Weights of a small transformer language model: MLP 1024 GELU.
MLP neurons of a small language model. Each row is named by its layer, matrix (up: input weights) and neuron, and shows model dimensions 128-255. Each number is 500 + 40 x the weight over its row's rms, rounded and kept within 0 to 999. Numbers have three digits each.
A block is one neuron, or neurons of one layer that tend to fire together. After each block is what it responds to, as a language model described it from the Wikipedia text at the highest values.

L2.up600:539531481586531459597549489493520502595551465497472522504505493456516435526538537536504491496583474427555529497488544628513483478479497491512482502492404466518471462531418508531540465474446506535467473521488516499465514537488400536517491505528507476482456542575498443510474479501463485537577537458522493500517518478505486490485560499481486455435523463476484532453518549467470540556508
L2.up865:446458575528542466493480495527427604514520430422495530499533500495505565527520521435521513454541477440493511548503523556487517512489465427547509487482503475488498502521498550520544456472502537529508467507577456507435544484532410496495565545468526469414531473569550529452551490533501497513525473449514524485436545431520500520486480465500468419548498531494549531437544563537504560566560
Early piece of names. Second word-piece of a capitalized word, mostly foreign personal names after a one-letter start like Y, N, R, M: Y-i, N-i-wa, R-oss-ini.

L2.up261:495500537484540464515477480537412489496501475466482431490522506479540504513460552563458507546531571502467471542616477464479579499535445459459500460483496542461503479523513546524490517505517540564498503563428520520492509477460566555528526570575580496444484567442487501480495439503467403462512504491536455400533412438453469562546488500429579470547439499543520484510447477510520498534479
L2.up951:495540435490583483501533468517464514494530505468509523531569543491504466551522503481460525499509604520519493534490538482457514480522549448541484595493376472543495425548534570461557498466520477496469520415401473443438500502462557468505536474513535514478462490484483488542455478566399453534527537585513612513483431440447490469577531537486584556548484454499494494528453464499466492500482
Split-off initial capitals. Single capital letters split off as the first piece of a word at the start of a paragraph, heading, quote or parenthesis, e.g. D|ue, G|ameplay, S|hue.

L2.up60:535476471457499428501452475488515514585505545504498553484508500585504494533507540466503488484489492560450466483577523418549560525530451456527448523436507529517382527547520497485488479476459459448472422519465518424534406523508505516469467541484500443557494428479471494525469477492498531492498475432509497535577455491458512524501493481493539444541493443456399544551512472464592509525446
L2.up85:440504509502486457439426489492500581577466470508528474506501479523553544472524513432463491511490492451515547549554527474498550437536493460514502522468468555481470493517528581479470503489529496447447555517497501468448578491477492483544502533451546435521498562413512521500443444455544551480571568508534515481549529522432473543547491582522520509476574470484509536544513501536483477521423
Word fragments after brackets. First subword pieces of lowercase words, mostly right after an opening parenthesis, quote, slash or dash, as in (based, (brewery, "assault", /benefitted.

L9.up219:463571505466580473546473481562531481449494454476502411517462418485512512480576448499501445483477503578483538485491544538445459464463458521492465519531555491591480427470500483511531544453455476613491482528497539461533531466511542475488503521684474501493474450468507561426479512544503527582518522540441402513520473491406427555494503568499556473558536479481566481534513522431508564568550
L9.up287:530502530468508547493518563550514504443468526474475502481549529535456459519582493547472490450410461446484540486529535509506554515500482437477509588590474512520558484509525532475534520509537416501425460568492451514473536560490491499471527501515493534536527533454503479450588564425561549445541485501532515523523525542521538470455516470513485493485494440496512519497481512502525573467501
L9.up418:537543477538469489478494473588509458506482454486471504424520456496565540489525469467503502414482434489524507580489496493530469555427532521526493528483430525479520495460465516457442474510589550513455491438498464470463492463455445471543483510504513484560582555523474424484509480470480470533545511434543555530554510500532479501507437504492452478544530450516545442531523467562535568483476
L9.up564:451592472534541462529518459486489506513501494591495591452414557539465488546499511508523520499446428495503559459466543505531505484488532471464476419531499478572499505505499506482457502518461498488504499537463503506497423427477570497428442511506497499489544547563414468516420515523534407511556563509502523496514485542516482493455589514492424510495552472603527500506470472507463501477442
L9.up791:461534473518480483529456477530509517457487508473501458595488492480527571464579433472464427461554510495528460469576511471451493451508528488498477561500465535539509473512496467532566529497521494457534538448544474564511432472463582542532471429507511502551537556532458471508534508435529446502499556541461526560496426509488506506459538533570496475441584455458511526478542508476482611487471
L9.up873:486570469455515489550442483533527529480459551516515495449476578502495540519552431490486446427519484501546495589534482452450522492422498559428434515523494523553492412471483495519525526446506506557494501496494495503538516497469526398496493444451459492456543510478435486472476462502500508475482530538472440506510517468468425496441536565493486429532505434512547509557464533463445554554519
L9.up877:501512463564461423503418450499487469474427470505520559504500492470564550531499543511493514482500499476520503521501557503451458492496486470468508499479480542607501508447527510513517530479440465567545536505478460467529511491496472424506496444491616505481563491479531440433501535408484427516566525518500550531542515505517464468510582528554495473563442480538562583509473491426494487462498
L9.up966:470553498496496446542538508540435541489476493445490494523553491556463464447513488491530482526526432536541581502529526442434537478542565512485504450397502430548474530544506519492532476482489492567484431499507518460494452462555469464459425486514520551510602489458489479574421491463525464469485439422464511513533519510473476468475535472508453509503494431556430473560485456447430402572577
Surname start after headings. Fires on the first capital-letter piece of a subject's surname opening a biography section after a heading (P-age, H-ill, S-carville), weaker on spaces before numbers.

L9.up17:442592505504459433494495512520530542445493466471463488554489455476439494476508551429513436590519494452486487517459448541545486460449524466553463552506512555474469493541477504464501558445501580551488488532457446495458513470476503451516496422482539571499496537502505419511500503516516496485433487401538438482527585535466413554471454534472473509527424551460435538462545449539513488552517
L9.up128:423484528511563459537567512505463435449501484455473524537517471494527501492456518542556559497537493432555461539523509542579444517477521442509404496553498540429501536489504522505486515508560472512502535499501554475496442483439516544506496553475557534549529480552498545467506517474555541519524460420536513511433501528590451536560501486426499512506499459491477548516497568497511505506475
L9.up347:423470485571534519471522484458479514500514408535473475543526497520414552532458465525577446448593523536521512540487511537513486542567518515526450558497496533520403560491496528425548537464543550570428552426502474492538558449427464554496502476475535463448475511508425458563479523528530497549548547508423490544500511492508513529483482455442481558500588560540445513513436485408560574563505
L9.up427:441509500515449478511494509508508524469493520521481483501540502569448533512482435433517548462495512506539565471507544493571510483457467531538519470505464518504538513574470495577537559454460548498403512451488461408491437519449406555528539547506535480426429513472557411476520480436557533599483464465543496479573537548495456508487471531586494479528469453471489535544584506563527527535470
L9.up794:499557486462389525566528487509416404546565542542494475474537483538481551537502487529494492535435519472470560544441477490530573496542527533599447491477505487477495519463513567445491528549479501517460555520527514526498412494446567527490459468498467433494532482549511424475529554520586466527506499442534451505484498538539521537478485530504417590482452444504416534468533497482410459498381
L9.up951:441499515477499539495515470523503473403490464528389536476491509501466510547440517450523527505496498452430500510470526528494496503483546559553454566508517455506426524501485547519560570488518493449430536554537455558459465496423503533494493537470582405466604558539481409517478489507446507540463475532531457503504511530444482488520546521521394454530459462512478539494494541456523475545511
L9.up954:428463457511538433530569468503462528538491482509414534540491495497465525425411558502548504463494499456475462507537549581523463532429487481536439483508494520473475543561463492491527485456514518505543517454462525456565501480477531496500479504496562498536536482510515492488417474489567521521487536446474533572514518479557471485492502479430554520513537475516461523524507509579448419489487
L9.up986:483506433483510472425500505485471473421521504444448504516531498472480541486456469487536506488513517508427486547415556510551567508426457562513496442516464492526477529447477492479464511502477548540549505455544571505418504515523530477498544453490539418480518532554464478497533445518478460577465543435567470482458469508454459536519455501486471522438505487520518501496514549494526489460534
Non-English name pieces. Inner subword pieces of Arabic, South Asian and East Asian names and places, e.g. al-Bakr, Balakrishnan, Nizami, Li Shangfu, Hiroshima.

L9.up76:484535436531510448379394479571525469520528480428462558449544470484477557531547504507486538472530525457475538497459513440433532531483537549441440496548538453465499529552585452436527484516476518481451493520489484498526505558534548528467518540496483488555519459479557495522435434467558490551428503497554526491550492536525535450492446504520477494509446512471546511506405597529514464467507
L9.up164:560476494488470442564494481524503490494510486511534509490444506469440438527482545523545447486507477511587590520448555521487517434398519532476432553501465463505487506572522502490474508517523548540476504507516556467528500447461509516495465508517498462531555454506515532570504581480494592534527441497582513535522435545470507486494428433453444460499503477467506583468507462525450479415477
L9.up237:489470503476518491478494470591461498494571401524516557468514434515480472431523489495507423587439564425457538531513438464505433487527535525510533536495494448453477472536559477460430433480445440516449540450440537526543490500473506546482521534508447466441524543507503448530478556459497454500468467545461488446499565547494537482523496516486449549495442471573490500445516470464491474457399
L9.up658:542541487490491476505570458510429534510504477481521561554555552521490498515537525481480459547511513504495554442446514463564489522513528455487507505437546449474525528497506572468493491407515502498541510509495352562453466536435510595497532543504485472527513448554465520511477532447482460545517458452498480460433415486492445441439528427487540551489468424523468472481486495484418508526462
L9.up775:509485445390533526591461525497494435575487525488499481510509519516497550551440471494514529533566475515514546453529552542488526470526473497509494491504503472501462607438459478442548504486523469476493434490461495536527439508525543529508497483507536505452535405483410494575475572438567489506479455581486507538443492544605476451449512450496524459483462535508468561487502466545500525538482
L9.up808:479490503522516560513448525496489567478549510515532494498464481453501535565449532550545578468514439470474448467557546503469491587516545453518595545559543554556432502421585524454497500444450491554450465520499469462483486517462525451460535492378454440496455531505480569536434499495571483486551521539486515486509476460513468531494512503498549483523474469541543573511495536507476546472484
L9.up813:473526476462481507497445451489440564515504570471557557474493500500495503456517469525551550517531401503457519475432507454476467532482504475469536539522510448565497547488482433516498470436502499524377499544518509554526530529489495528421518495503494512466444486518532524482504584503541493417453528478515522547491489564452466536513494492503514509450451473492526548559443454426511484428532
L9.up948:539559485482525477493501528487489490430450532497494530536471539498502580573509471378483469507482478485510468513398393510441521557535473522532481428481456474484453555483514491467444518430457508481423496499507452504514461466509526483458559462492492490486508484551444495483469541537510428508560534433510524442518521483529433472489447495605555480480463499494486445492504502576464504504513
Word-initial "p" fragment. A lone "p" or "P" split off as the first piece of a word, as in p|otential, p|riority, P|ortrait, with occasional other single starting letters such as b.

L3.up427:500450479459486478468544472456525613477543420489527546497528440507476563546536495529423484531493467504518544510528532486537549448527566599551524493517470538466487494519476561515522570447496537477453505511460444460445474523480450563557448497523539522482556528483499582469455500487445562512524491456463540411530534492557469542496543428519549522500482475492509490427462502525538442476485
L3.up756:420457517434523468446533521447445538549563479512535553439507508413505534537477533478474488478555490577466502462424460522537484485490473517568474525480500479423495454491508553531538574499497460609483473476575514515484506467447473454512586507513489524501488501441486499489533505615479487504504445416452569404402639494600512559506521456549474525488479457509533478488505463499515494502498
L3.up870:532494545492555423521525456438466482497520546553543478426412524518510547510471496519491509501462533495536550476536524457528505507511488576549460464477473534526433425556533592524613529428518536495514464464422453535474526516434461502541522435444505549472450558465505518501560485516444519477510514458465551508523575491455413495583471519464538494460505488404514472429465434476518432472444
L3.up946:541554563481522504434527507496469513573585507470471550521511502528474436470555570468477531524502482489492517476452538502557496420427552540576503524458466509502435486486510539561578464530523416486546446474533570517470518484417480468494558418504432521493503500498532432486410555462472441440433523457528508498521522465506539454450575470538492469475533461427530491465507492528469484560508
Mid-word name fragments. Short letter pieces inside foreign proper names and rare words, e.g. the h in Yoshiaki or Yoshinari, ur in Kurt, a in Maison.